{
  "norm_eps": 1e-05,
  "positions": "rope",
  "rope_fraction": 1.0,
  "weight_decay": 0.37,
  "lr_head": 0.0112,
  "decay_fraction": 0.395,
  "final_lr_fraction": 0.0,
  "batch_tokens": 131072
}
MLP neurons of a small language model. Each row is named by its layer, matrix (gate and up: input weights; down: output weights) and neuron, and shows model dimensions 64-191. Each number is 200 + 20 x the weight over its row's rms, rounded and kept within 0 to 999. A neuron's up and down rows have the sign that makes its largest values positive.
Before each neuron's rows, "fires on" lists the tokens most often at its 100 highest values on Wikipedia text that the model never trained on.

fires on: " m", "u", "M", "m", "om", "el"
L5.gate692,179,196,256,190,168,206,177,202,206,191,194,200,229,214,211,223,197,226,178,215,183,221,186,209,193,214,201,204,219,188,212,203,212,176,177,182,176,192,180,215,175,198,205,193,207,195,198,209,187,197,205,214,200,170,194,190,212,180,205,177,150,199,207,199,194,188,213,201,193,190,189,192,191,196,200,207,183,202,191,192,194,228,205,222,192,222,188,164,218,193,182,175,226,163,182,156,238,219,174,173,216,185,204,210,201,212,248,191,182,184,200,209,190,148,221,209,185,223,218,187,167,204,195,201,194,236,214,182
L5.up692,214,191,199,207,220,186,175,206,223,216,229,196,158,213,208,197,171,196,162,233,198,199,227,201,200,173,224,169,198,204,189,204,233,207,178,240,197,205,188,177,174,220,160,162,168,165,253,205,215,184,217,205,173,172,214,229,224,195,213,175,162,212,227,203,181,180,179,212,185,198,220,194,196,195,216,180,209,227,185,224,219,170,193,215,202,194,208,182,258,210,191,204,218,194,220,185,193,215,204,224,178,211,169,226,232,171,165,213,158,206,145,207,180,207,206,203,206,197,180,190,176,201,196,221,188,207,192,210
L5.down692,191,216,169,199,175,211,229,193,229,198,178,195,239,188,203,205,247,206,197,239,192,215,207,194,209,212,230,167,184,202,229,195,146,239,204,181,211,198,188,209,213,221,172,225,184,208,197,218,200,189,206,191,185,218,207,175,220,213,189,204,187,200,200,243,208,187,243,216,157,177,198,231,196,220,200,222,178,183,185,185,193,217,214,221,234,200,202,189,201,209,194,219,210,218,216,221,185,215,204,201,221,192,181,197,155,188,220,215,217,205,186,180,237,185,214,217,195,186,203,218,150,186,182,195,206,182,210,211

fires on: " at", " At", " for", " ", "pp", "to"
L5.gate167,206,190,207,203,234,237,195,186,194,205,214,136,199,191,214,209,209,187,205,192,222,180,196,205,232,189,222,234,186,196,216,179,201,177,194,174,217,217,183,205,212,204,175,190,223,204,168,234,166,205,202,189,210,202,210,195,193,209,172,226,204,190,207,194,205,184,253,240,242,181,203,212,202,198,219,194,175,218,165,207,202,204,189,239,197,195,206,191,203,214,182,194,245,173,234,217,173,195,233,200,202,194,224,208,222,206,212,199,197,217,212,202,186,189,197,171,213,170,198,165,211,182,206,171,206,176,192,181
L5.up167,181,225,209,212,235,177,159,191,221,239,248,202,191,153,170,189,177,196,200,233,213,208,228,208,175,160,183,193,185,210,200,199,180,183,186,206,181,175,168,223,203,173,186,201,212,178,198,194,194,186,193,161,177,157,188,223,202,192,204,208,213,189,207,212,199,173,191,257,153,169,206,220,190,210,198,208,191,211,177,204,191,227,219,218,230,191,193,191,203,162,244,184,176,181,170,193,196,185,185,217,225,185,201,210,222,185,210,185,204,168,187,208,218,160,199,183,184,216,232,215,214,197,210,239,243,167,220,203
L5.down167,182,181,225,194,158,182,213,209,217,211,178,194,200,206,215,216,209,202,153,235,166,180,169,195,202,213,172,190,190,175,197,192,195,182,203,224,180,207,179,199,173,185,177,204,173,254,185,214,202,175,218,240,190,192,191,245,172,199,173,185,233,222,228,177,199,182,209,176,210,187,202,185,211,186,226,236,208,218,192,177,185,197,187,202,180,227,220,178,202,200,185,214,178,188,188,231,211,225,201,220,196,193,214,170,224,210,152,214,210,181,196,205,209,184,203,167,180,181,190,223,210,243,174,243,186,179,154,195

fires on: " ", "born", " founded", " described", " seen", " built"
L5.gate94,248,188,199,145,214,225,162,197,249,215,192,189,230,220,206,183,224,178,202,220,196,191,201,214,206,163,209,189,186,180,209,205,215,205,201,206,160,210,198,206,196,192,183,201,188,205,170,187,193,191,206,228,182,179,197,221,241,183,186,190,156,188,172,154,184,222,215,199,169,201,213,209,202,226,187,168,178,234,209,224,222,214,202,200,176,197,189,234,196,204,192,207,209,172,210,199,175,199,208,181,190,215,193,209,216,238,201,189,197,168,217,189,215,196,169,180,193,181,193,173,181,210,215,224,211,204,213,197
L5.up94,203,207,182,194,191,161,201,192,200,190,193,188,200,196,174,170,212,244,179,184,205,223,223,228,232,226,189,197,209,183,182,197,216,213,199,191,198,163,209,225,183,231,162,214,194,189,216,190,141,205,221,201,178,203,192,215,195,205,202,190,214,178,217,210,213,226,175,179,195,201,199,226,207,173,198,208,193,190,190,215,217,207,197,204,209,173,195,210,209,191,246,207,146,217,206,217,212,184,208,192,184,204,185,191,203,207,207,155,215,185,203,190,190,190,195,211,199,237,183,191,210,210,216,243,241,179,198,213
L5.down94,209,174,191,184,201,168,204,175,234,218,205,211,188,190,217,168,178,204,187,168,203,175,236,182,212,213,160,205,208,215,194,213,201,202,208,175,205,228,177,188,176,185,197,215,198,204,224,205,208,215,209,192,222,210,205,165,222,186,220,178,190,184,233,182,174,203,169,189,251,161,192,214,220,235,223,213,206,229,182,223,195,199,210,187,174,206,213,212,188,210,241,214,194,215,204,209,223,186,192,181,212,186,198,193,193,225,197,209,183,209,236,216,181,237,194,189,220,203,207,187,194,221,180,144,168,241,205,219

fires on: " and", "=", ":", "o", "n", "ly"
L2.gate195,178,223,204,206,219,195,230,230,186,166,198,200,196,202,186,189,153,175,209,224,239,209,210,225,199,209,232,171,205,184,185,198,192,185,199,186,218,203,217,189,225,202,188,186,190,166,189,192,180,179,153,180,153,170,210,189,216,179,219,231,183,199,197,195,225,198,233,179,211,189,195,206,195,202,190,223,199,208,198,191,222,207,225,208,200,177,202,202,202,187,219,210,193,216,231,222,197,209,197,158,190,205,196,179,196,177,213,180,208,191,220,223,204,214,222,193,208,151,201,214,199,229,194,183,179,195,235,178
L2.up195,209,188,235,185,176,255,225,193,186,193,210,226,160,187,183,257,192,193,196,217,210,199,228,212,212,200,205,193,178,179,178,198,225,164,219,188,195,225,184,208,205,192,178,222,239,195,164,197,162,176,202,184,206,226,236,207,204,210,225,206,212,191,216,159,218,213,249,226,243,185,225,239,216,179,181,184,261,200,203,189,202,179,209,223,200,203,206,203,169,214,239,164,168,180,230,191,191,209,171,170,174,186,174,192,183,198,201,184,217,207,178,205,184,197,213,188,194,224,185,201,221,203,206,207,176,213,199,175
L2.down195,199,155,182,194,229,204,199,246,175,201,206,186,193,210,201,209,210,186,198,200,211,214,183,211,174,210,221,211,188,152,175,229,165,214,192,203,203,183,209,208,223,208,195,164,233,139,165,175,181,237,244,180,198,198,215,203,210,195,236,190,227,194,199,189,178,207,197,183,205,177,177,214,194,181,189,216,160,169,202,231,221,209,217,207,157,227,195,201,188,230,228,192,182,175,224,188,186,202,205,195,204,166,213,199,231,188,182,221,196,181,213,224,205,222,192,231,186,186,232,240,186,188,191,151,230,207,185,201

fires on: " Per", " per", "h", "per", "ad", "er"
L2.gate22,228,169,169,197,186,203,194,197,175,170,231,192,211,209,192,180,220,173,192,198,195,209,190,217,210,176,186,218,213,217,211,195,214,209,152,220,187,202,175,206,199,199,206,191,206,229,207,241,186,226,188,211,221,211,211,233,181,195,215,185,181,220,200,241,178,193,192,166,209,194,209,180,203,172,188,217,190,205,171,242,222,201,231,167,197,190,204,220,210,194,191,221,226,194,218,176,192,215,201,231,233,208,194,185,195,204,222,172,181,172,183,185,158,201,189,179,216,188,184,205,221,176,203,205,209,180,203,198
L2.up22,206,206,199,177,186,220,214,221,157,223,212,182,176,171,174,220,189,177,215,219,217,187,159,204,221,196,180,157,212,180,207,217,193,212,177,188,189,196,224,204,210,234,181,186,175,209,209,217,205,212,180,181,212,212,201,206,206,206,207,188,213,251,209,186,213,193,221,170,195,214,172,183,180,178,232,168,220,177,180,206,186,174,200,146,180,180,207,184,176,172,180,182,205,208,210,225,171,204,184,211,209,212,211,261,190,166,212,195,237,226,188,202,148,221,207,198,233,196,188,187,225,233,211,220,182,253,191,189
L2.down22,203,194,192,201,174,200,217,208,196,190,195,206,189,217,214,210,192,185,207,209,220,190,191,175,191,224,187,175,167,193,220,215,199,207,211,165,174,198,195,193,218,234,203,166,247,167,198,233,231,186,239,225,250,209,184,181,220,229,237,221,204,195,219,206,214,198,188,190,241,191,207,198,189,232,201,211,179,195,173,179,212,161,200,194,228,192,204,200,209,202,194,196,172,227,221,213,188,189,209,186,162,216,205,171,209,187,217,211,183,209,196,206,216,206,236,224,219,194,196,199,160,254,190,182,195,229,232,211

fires on: "N", " US", "US", "A", " State", "NG"
L4.gate27,163,221,220,211,183,149,219,204,200,178,172,189,167,213,181,186,206,195,217,188,214,211,224,199,230,206,230,202,189,177,178,218,198,187,235,189,187,223,179,196,177,198,186,207,196,191,232,219,211,197,199,180,232,224,213,195,177,161,207,217,186,196,204,189,184,189,196,207,197,204,175,203,210,228,194,201,189,195,210,202,208,208,237,214,160,206,227,193,199,166,159,188,178,190,206,208,225,206,192,212,187,187,204,165,201,195,228,233,223,162,199,197,227,224,219,226,221,242,193,197,175,144,164,185,196,168,215,184
L4.up27,186,185,168,184,224,207,167,178,187,200,226,184,194,201,184,195,182,192,220,204,176,167,195,211,169,226,214,200,189,209,204,191,224,258,216,182,203,187,164,193,189,256,204,204,215,189,202,199,205,226,211,243,209,194,199,208,182,158,207,173,177,218,177,213,188,202,235,217,202,201,220,188,185,184,201,178,181,200,199,215,240,215,232,223,182,211,185,183,220,226,221,206,201,195,212,180,178,206,205,186,184,229,205,181,207,184,206,243,207,149,171,184,161,213,222,216,196,193,209,220,236,205,197,208,184,214,213,192
L4.down27,183,219,172,220,186,163,222,208,212,199,211,194,186,191,197,192,194,199,171,218,174,207,196,202,188,220,199,202,186,204,214,179,217,203,192,188,199,187,194,207,236,170,231,201,185,191,247,213,228,163,184,195,200,208,212,195,187,195,198,218,172,209,189,187,212,172,206,187,218,210,194,208,202,196,175,227,203,194,239,164,191,191,228,211,185,214,217,168,217,153,152,165,210,144,197,208,197,201,213,232,173,185,230,187,183,197,213,163,227,216,203,201,211,198,194,212,210,220,222,190,178,131,187,196,189,175,217,219

fires on: ".", " |", " ", " −", "ade"
L4.gate491,217,176,207,208,203,203,238,201,210,216,177,197,223,183,186,211,225,189,169,204,150,183,182,189,231,213,195,209,204,201,170,192,168,201,212,207,193,181,205,237,197,200,195,183,189,215,174,183,211,185,217,192,216,208,169,165,189,219,189,211,189,185,198,180,202,226,206,185,208,181,192,202,199,190,186,178,204,210,235,186,213,183,207,160,244,207,212,177,157,166,213,228,203,192,224,192,207,194,223,225,176,164,235,206,202,202,165,190,203,188,170,193,202,202,197,219,171,194,199,220,228,170,207,201,199,172,161,178
L4.up491,208,205,189,207,172,176,209,215,195,184,214,190,202,153,192,182,199,185,245,208,198,206,158,186,207,185,181,210,188,198,180,205,223,210,214,173,172,214,210,216,231,195,192,189,190,161,216,209,196,167,227,210,207,189,188,203,185,210,195,161,190,194,190,208,197,230,214,172,224,207,187,213,192,204,212,224,209,218,194,205,182,204,184,204,204,171,209,187,191,213,162,181,258,219,154,176,190,217,179,220,170,214,217,186,198,173,190,200,184,212,201,216,235,196,164,181,203,169,183,215,214,196,193,236,202,231,164,190
L4.down491,189,211,190,236,193,186,245,203,176,129,175,214,214,219,193,188,208,250,174,215,211,189,222,175,179,192,192,204,213,204,186,174,204,202,176,235,198,192,222,200,162,205,208,194,193,180,201,207,211,168,208,225,201,203,187,192,187,232,192,224,232,219,184,178,208,200,254,202,198,177,203,192,213,216,157,203,191,201,199,157,180,194,214,167,226,180,234,208,204,205,209,210,149,205,204,198,212,220,220,237,189,185,191,245,199,196,210,179,207,173,240,212,187,213,206,199,178,171,211,222,179,157,178,196,211,194,173,200

fires on: " a", " an", " for", "end"
L5.gate600,216,231,173,194,231,208,207,180,191,183,189,189,184,220,203,180,187,199,171,197,208,208,197,203,157,188,209,218,197,231,186,191,172,228,153,205,175,188,222,166,208,195,209,189,204,200,153,167,165,225,196,201,202,218,181,198,238,177,190,219,208,194,173,201,197,208,201,209,216,187,224,206,194,216,192,201,204,208,190,226,239,201,211,198,204,154,211,197,223,199,187,179,192,177,196,193,171,195,238,197,182,198,201,180,232,195,222,205,185,190,203,197,172,190,177,192,250,188,196,227,202,245,202,170,204,207,200,226
L5.up600,191,186,207,218,222,210,195,198,215,189,194,190,157,195,212,185,223,169,217,220,220,191,209,216,217,181,166,217,219,201,217,192,203,202,201,189,219,206,166,143,227,216,220,199,159,210,165,194,203,241,155,185,206,183,206,205,225,208,210,158,200,185,217,216,190,185,177,194,164,215,194,204,165,207,193,204,182,210,147,201,224,159,188,170,212,196,214,171,193,200,217,176,214,225,188,183,198,219,224,213,199,207,193,183,208,199,211,223,186,200,213,178,195,156,191,182,256,177,190,184,239,206,187,198,176,180,233,212
L5.down600,188,235,185,214,188,194,193,228,188,188,184,234,185,182,204,224,205,188,188,196,193,157,228,173,184,235,216,190,196,202,215,159,172,210,204,201,165,184,210,213,239,229,190,176,225,206,182,191,155,209,203,185,187,214,182,192,223,192,232,208,215,202,179,221,215,204,168,190,196,207,200,196,201,253,198,170,233,179,197,202,206,233,186,208,205,183,182,205,150,223,201,189,170,260,213,195,190,187,217,225,192,227,190,221,180,219,190,178,140,203,194,186,198,196,208,235,196,189,215,222,232,215,234,199,198,206,218,211

fires on: "s", "es", "ts", "ights", "ences", "ers"
L2.gate465,245,232,196,199,210,198,210,187,207,198,165,187,203,163,202,209,191,222,211,152,201,215,186,174,165,181,198,196,222,205,209,204,203,191,191,208,162,240,201,205,204,208,201,203,223,204,203,177,219,175,202,246,192,208,184,213,230,213,196,193,189,200,186,190,200,198,167,215,183,217,170,250,208,225,191,208,207,171,211,201,231,180,230,209,193,226,229,211,166,219,202,140,213,218,185,200,199,218,207,226,172,187,178,202,215,190,148,191,189,204,179,171,205,177,213,193,174,193,171,196,195,244,208,237,220,178,189,198
L2.up465,186,196,183,194,170,197,182,214,196,209,226,172,183,231,217,171,207,254,179,216,227,231,215,174,221,234,160,193,233,203,223,200,200,217,202,213,183,224,214,181,180,211,210,194,237,200,187,199,216,220,215,191,234,201,174,192,197,213,231,191,181,204,201,201,218,202,204,185,198,187,241,241,213,201,230,209,227,214,218,209,207,143,194,214,199,220,216,180,209,235,180,181,218,208,209,183,176,198,204,166,182,214,200,229,193,195,218,192,207,237,191,194,217,210,213,231,200,206,194,213,221,190,200,214,180,185,199,166
L2.down465,199,189,213,186,174,185,223,195,203,200,201,215,213,175,149,190,190,175,212,185,185,199,205,206,197,197,198,178,180,207,191,205,170,207,172,230,169,186,218,177,195,197,179,205,178,197,193,226,190,207,187,201,201,215,197,213,236,199,200,246,198,203,190,203,185,196,233,203,203,180,184,200,215,222,170,202,178,195,189,185,189,187,203,210,214,195,210,206,185,214,220,179,228,217,215,172,189,212,222,222,227,167,185,209,203,179,202,225,184,194,235,209,188,214,207,172,219,189,204,188,189,199,222,228,210,184,205,210

fires on: "ad", " Pol", " pol", "ov", "ol", "n"
L4.gate197,239,176,233,185,170,208,185,197,216,218,193,205,205,207,217,221,202,225,179,211,215,185,194,185,193,182,201,217,209,203,247,176,196,205,182,190,195,190,219,189,183,177,231,238,214,190,176,186,208,203,195,226,210,201,203,217,205,196,202,207,182,211,216,201,214,169,194,158,228,155,234,209,206,219,223,180,214,196,191,215,221,212,146,242,202,248,203,208,227,193,206,163,205,177,232,215,163,202,204,209,178,220,216,186,168,195,190,231,172,170,184,204,181,152,203,185,215,174,185,214,193,223,181,213,202,234,206,204
L4.up197,202,218,204,173,188,189,163,157,198,181,203,177,203,206,223,237,190,204,188,193,253,226,218,205,173,196,186,209,201,215,171,201,191,195,193,190,229,201,214,213,215,192,198,193,173,215,175,210,246,207,194,183,215,220,232,200,179,196,225,220,216,197,203,209,183,184,188,171,201,199,235,196,209,171,199,205,167,212,183,219,212,196,195,243,216,201,159,213,180,191,198,190,178,188,203,201,223,202,190,208,191,196,189,169,200,225,194,189,220,213,206,175,163,200,184,177,166,182,201,202,194,232,180,201,163,168,176,177
L4.down197,182,196,219,207,174,211,200,205,181,195,227,158,213,220,221,236,186,224,209,205,190,200,172,224,197,204,187,200,207,190,201,169,197,199,213,181,202,194,206,203,199,184,169,220,207,207,206,187,231,209,176,214,209,220,209,200,214,226,194,210,214,190,205,210,217,166,184,209,221,182,174,203,188,212,170,196,169,160,211,211,214,229,173,208,206,201,210,198,177,170,209,183,194,178,211,190,197,211,240,212,197,196,184,187,165,225,211,171,229,165,181,170,206,174,196,145,220,178,190,185,243,205,181,176,230,195,196,199

fires on: " ", "m", "-", "eng", "am", "u"
L5.gate620,199,196,226,213,201,198,228,201,220,171,182,214,200,231,167,179,218,215,182,206,193,227,198,187,176,206,160,184,198,229,226,223,186,198,168,185,202,194,205,224,171,184,231,164,226,165,192,182,156,211,195,184,235,231,193,206,223,195,205,204,190,206,182,195,191,195,219,190,169,192,199,210,199,222,157,194,225,216,207,230,166,203,196,184,198,226,181,190,204,196,200,215,200,207,176,196,177,218,249,213,186,226,187,219,235,202,228,198,231,228,210,167,193,198,200,190,178,155,191,171,173,219,203,190,186,225,200,187
L5.up620,217,222,188,193,190,194,213,187,214,218,179,198,166,215,190,225,216,196,180,241,217,218,215,223,196,201,204,233,171,219,168,213,186,190,212,192,157,198,227,193,148,190,180,196,190,178,186,176,189,206,181,189,205,208,193,239,204,140,207,207,193,210,200,210,175,215,175,162,202,203,191,225,230,223,207,222,212,223,208,218,232,207,144,191,225,231,212,195,222,196,169,186,182,203,178,191,235,224,181,219,207,208,192,192,235,203,191,198,220,217,170,219,164,213,190,187,183,204,191,173,218,203,167,176,206,225,210,204
L5.down620,222,164,234,177,219,197,229,184,205,225,228,241,209,181,207,213,196,211,212,196,207,229,201,203,208,239,172,187,209,200,222,189,204,203,214,170,239,220,179,203,203,218,193,201,173,188,173,218,203,179,210,175,206,180,181,199,234,227,212,219,186,206,184,207,196,193,209,228,192,204,205,209,165,209,175,202,196,187,225,171,179,214,167,185,214,206,174,184,227,177,164,208,214,194,194,212,182,174,203,207,195,173,214,188,181,205,233,189,221,241,207,203,217,207,202,205,199,214,220,192,195,183,210,194,186,182,221,228

fires on: " ", "20", "ess", ".", "g", "or"
L5.gate340,202,216,186,195,175,219,167,225,203,221,213,182,199,198,194,155,195,178,222,213,195,209,219,209,239,206,228,182,203,198,205,198,185,203,178,199,195,170,211,215,185,165,208,179,182,217,245,214,188,237,216,203,243,201,196,198,187,211,198,219,194,255,163,203,172,210,180,190,183,202,224,177,209,207,221,180,176,182,189,209,182,171,234,198,221,216,204,192,181,239,167,195,199,196,212,218,203,237,199,201,207,200,216,210,182,206,174,208,203,195,189,179,256,186,193,202,199,174,233,221,191,201,173,200,201,173,220,209
L5.up340,173,189,218,198,175,216,207,214,188,166,191,161,172,190,198,172,218,191,243,208,214,172,188,208,232,196,195,189,175,184,200,195,185,225,222,199,212,209,196,159,175,217,214,203,191,174,227,185,184,186,213,217,184,213,169,242,186,201,214,175,219,217,185,219,209,221,208,188,188,197,228,212,205,210,173,217,241,141,195,192,197,181,176,226,215,187,213,186,193,221,204,191,163,189,167,211,204,203,201,203,178,233,225,180,180,174,210,196,221,211,191,182,216,180,195,198,217,180,241,202,182,172,196,185,170,213,188,179
L5.down340,204,199,223,237,181,220,232,203,175,216,223,218,183,214,198,166,205,221,170,230,172,232,228,180,190,206,198,223,178,236,193,216,225,216,165,202,166,233,180,210,190,239,221,212,212,196,191,206,210,210,207,234,167,216,208,190,192,203,214,194,195,223,205,201,169,217,213,222,194,225,197,213,223,207,205,215,216,168,190,171,203,166,180,201,210,192,189,187,227,199,194,184,194,205,211,188,179,197,228,189,188,202,213,205,181,191,199,260,222,200,185,197,189,158,228,216,241,226,182,217,187,174,202,198,232,186,198,182

fires on: ",", " and", " ", " |", "r", "ip"
L5.gate390,203,203,197,217,226,221,204,211,208,201,198,210,198,207,176,207,204,169,202,208,211,185,183,192,196,176,204,157,210,194,175,212,183,216,172,159,217,206,201,226,210,238,190,151,187,186,191,169,199,153,215,211,194,222,213,158,229,253,174,200,209,217,189,199,201,207,221,176,189,221,231,208,212,175,184,182,236,212,183,195,219,233,197,177,223,218,221,186,188,223,182,199,167,201,207,194,211,205,204,197,196,225,202,253,164,178,189,214,189,189,226,185,196,184,232,211,202,199,199,191,170,154,193,226,209,161,202,221
L5.up390,187,205,195,219,205,217,194,236,179,232,185,192,210,192,195,193,179,179,240,190,200,209,224,178,205,201,219,223,168,169,201,164,204,200,170,183,218,222,215,215,157,234,195,187,174,191,191,203,197,205,199,229,189,203,191,203,175,216,217,215,196,220,206,200,186,180,197,191,179,186,178,234,196,193,195,217,183,164,211,194,199,232,218,190,160,204,206,162,168,186,218,198,206,190,201,189,170,168,196,206,203,184,190,177,199,242,173,259,180,210,227,180,195,189,217,217,207,190,190,211,204,200,193,218,235,201,199,202
L5.down390,187,207,185,212,240,187,202,204,186,206,177,194,159,204,243,174,210,197,165,237,243,195,254,190,201,214,219,210,200,209,185,241,243,167,203,186,190,212,188,163,183,195,161,226,203,178,199,190,209,205,201,197,223,214,209,218,216,168,194,204,203,209,196,223,207,184,208,194,197,207,200,209,191,191,195,210,216,233,188,201,209,213,216,206,177,238,164,218,208,203,217,161,194,218,179,213,200,216,195,187,228,205,190,170,187,197,186,181,221,197,212,185,179,218,180,178,185,203,214,183,216,185,198,203,208,181,185,207

fires on: " the", "y", " a", " an", " or", "'s"
L5.gate512,199,195,219,187,206,204,196,198,198,156,199,238,193,199,226,230,217,183,192,208,173,225,201,205,180,208,203,197,177,209,218,194,171,213,208,224,186,178,232,204,233,184,178,183,202,150,195,162,210,172,187,230,202,174,204,190,197,234,218,209,218,203,213,244,199,199,205,213,202,172,229,199,236,202,171,178,209,157,200,224,170,189,177,195,203,165,198,217,174,228,191,175,190,192,198,178,214,206,199,195,191,195,196,205,216,215,200,161,198,247,221,211,160,179,207,234,207,204,200,219,182,214,193,169,207,174,203,182
L5.up512,202,189,217,193,183,210,245,185,223,179,216,199,176,210,219,198,191,237,226,194,220,185,212,215,176,219,200,173,204,212,221,202,179,150,229,176,221,205,187,164,219,199,216,216,214,164,175,225,225,183,213,196,167,178,212,229,173,181,200,223,218,206,204,210,210,203,203,202,197,199,200,199,169,157,193,196,216,246,176,237,174,202,208,190,201,162,179,181,218,177,191,179,173,217,197,230,223,219,238,197,168,208,176,184,197,182,201,207,216,218,231,178,199,194,178,209,201,209,197,235,167,169,223,203,175,174,212,182
L5.down512,205,233,216,189,212,237,197,221,216,215,202,209,189,190,193,238,237,192,191,191,187,195,227,223,207,196,210,219,171,191,230,157,202,197,228,178,201,182,175,257,209,238,194,190,208,218,161,185,170,187,216,234,230,204,177,208,214,162,185,236,215,198,165,200,201,211,156,207,180,211,200,232,218,178,189,217,195,175,182,201,196,209,247,192,205,183,198,208,195,210,196,186,191,222,207,195,164,190,195,211,197,201,212,221,203,228,193,161,168,172,176,194,185,187,206,214,216,171,189,215,201,197,201,177,216,208,175,246

fires on: "th", "est", "ond", "ile", "ved", " $"
L4.gate439,202,185,215,201,233,190,179,200,196,213,220,201,217,180,204,220,211,200,190,184,242,234,222,236,216,210,188,199,209,179,176,225,194,180,178,201,229,223,210,204,207,197,218,178,210,169,183,198,205,184,191,167,204,219,177,192,185,214,181,165,196,148,189,174,190,207,184,189,186,192,205,221,201,204,230,195,197,189,192,200,185,171,157,199,191,169,203,216,222,199,187,182,182,193,168,163,151,206,175,205,208,185,192,168,242,201,218,195,221,197,210,188,234,204,183,200,205,204,164,223,200,214,199,232,206,209,203,170
L4.up439,167,159,195,217,216,202,224,195,216,201,191,199,173,163,204,180,224,211,208,179,209,190,186,192,166,234,174,207,186,170,191,209,233,178,171,182,154,177,190,204,203,198,201,217,204,214,215,207,194,197,163,193,239,220,245,174,180,202,208,166,191,197,182,168,229,207,193,172,193,230,191,215,228,199,194,232,209,219,205,214,215,206,201,193,185,201,235,220,162,231,219,185,228,197,197,165,203,175,215,187,186,189,177,214,159,159,167,198,207,199,184,178,203,238,175,230,210,200,189,185,242,207,158,227,199,203,184,183
L4.down439,167,198,197,204,167,192,194,217,233,219,205,206,204,181,203,200,210,226,236,205,210,164,246,173,205,159,255,190,195,185,185,203,199,234,197,204,186,182,187,183,199,209,201,206,199,183,208,181,197,173,155,189,182,239,180,191,178,184,182,178,219,186,205,190,199,200,180,190,188,185,216,214,210,182,212,201,163,168,226,185,159,193,242,180,211,181,177,222,169,215,213,204,202,200,162,189,245,180,200,220,163,160,220,201,206,183,185,201,222,214,188,236,185,197,227,203,203,213,157,224,231,179,187,175,214,220,196,220

fires on: "u", "iv", "at", "ad", "i", "if"
L2.gate188,227,187,181,181,180,199,194,196,201,227,198,166,200,159,219,171,220,163,207,192,192,213,212,185,222,173,207,192,198,183,215,238,225,185,209,185,199,175,197,165,235,190,164,236,214,177,191,177,168,200,170,184,162,195,162,205,203,198,223,211,212,192,198,212,167,169,186,192,201,181,204,186,189,198,174,183,243,188,204,170,209,222,236,205,206,203,200,204,195,151,172,178,187,192,221,194,157,219,213,213,191,165,187,198,229,231,200,209,204,211,170,190,204,153,254,188,228,170,190,220,200,204,182,199,216,240,210,212
L2.up188,196,167,199,194,189,223,212,218,197,235,193,239,202,206,237,216,175,191,208,220,209,199,198,181,198,200,186,191,211,190,254,204,202,189,212,204,227,201,208,199,255,208,166,209,212,197,225,183,201,211,196,203,199,188,171,174,215,164,226,171,175,219,221,187,175,196,204,179,201,199,207,220,208,237,225,198,241,214,184,233,198,203,216,246,170,204,241,181,211,201,219,165,190,214,148,180,182,227,198,195,208,205,163,182,198,208,207,228,196,216,204,176,195,179,199,186,153,199,206,190,173,194,206,212,208,192,191,184
L2.down188,193,204,217,200,234,178,185,174,217,229,178,232,185,244,206,226,219,182,205,191,198,182,241,189,237,226,225,198,201,198,229,186,200,184,167,206,200,237,230,221,201,218,192,199,223,185,216,185,238,214,215,171,214,206,204,186,197,228,207,216,139,169,192,215,169,203,208,202,191,207,203,208,191,191,179,197,188,188,226,206,165,177,197,206,184,202,223,197,196,159,212,173,195,214,199,210,199,219,219,206,159,201,230,230,210,201,229,205,201,212,178,174,212,196,213,207,186,198,227,204,208,189,200,201,215,199,192,204

fires on: " and", " or"
L2.gate133,177,192,223,210,172,193,205,197,205,187,231,209,196,191,184,196,176,189,214,199,226,187,224,200,242,249,237,166,215,164,179,211,226,194,215,202,210,196,182,208,179,235,201,161,204,188,200,180,209,180,191,170,179,191,220,169,208,214,177,177,193,240,183,186,233,200,173,167,209,189,216,220,195,202,199,204,197,188,224,185,193,202,206,247,197,177,165,236,196,201,215,218,181,174,169,186,216,229,237,168,192,218,211,229,197,207,154,182,201,201,242,202,220,202,247,194,194,193,201,202,204,203,191,226,248,205,197,193
L2.up133,188,173,243,216,197,224,193,218,232,247,205,201,177,240,210,216,222,193,199,210,189,214,225,205,208,212,193,185,197,187,237,183,209,199,175,170,210,212,201,217,205,191,179,181,179,219,201,218,196,178,157,206,203,192,184,229,158,239,181,226,238,172,201,200,190,249,208,205,210,174,245,232,174,202,206,192,186,168,208,234,196,229,180,238,201,179,180,231,205,200,227,198,201,225,187,190,209,171,198,218,202,208,219,223,187,208,180,177,173,203,184,222,190,192,209,220,189,203,183,208,199,211,211,203,192,174,219,185
L2.down133,159,212,205,224,202,223,188,196,238,212,193,192,198,195,187,229,179,191,222,209,239,198,208,164,194,179,216,196,162,228,174,189,199,183,186,184,181,206,203,221,201,186,183,222,189,206,221,159,186,228,212,199,193,217,245,229,234,195,194,225,210,193,170,207,221,171,220,198,229,222,205,222,208,204,181,209,189,202,204,205,202,228,206,212,219,187,215,170,214,228,192,213,187,196,200,201,189,201,238,202,185,213,235,229,252,210,210,224,189,192,196,206,194,197,203,217,216,185,204,221,214,172,190,222,178,209,183,209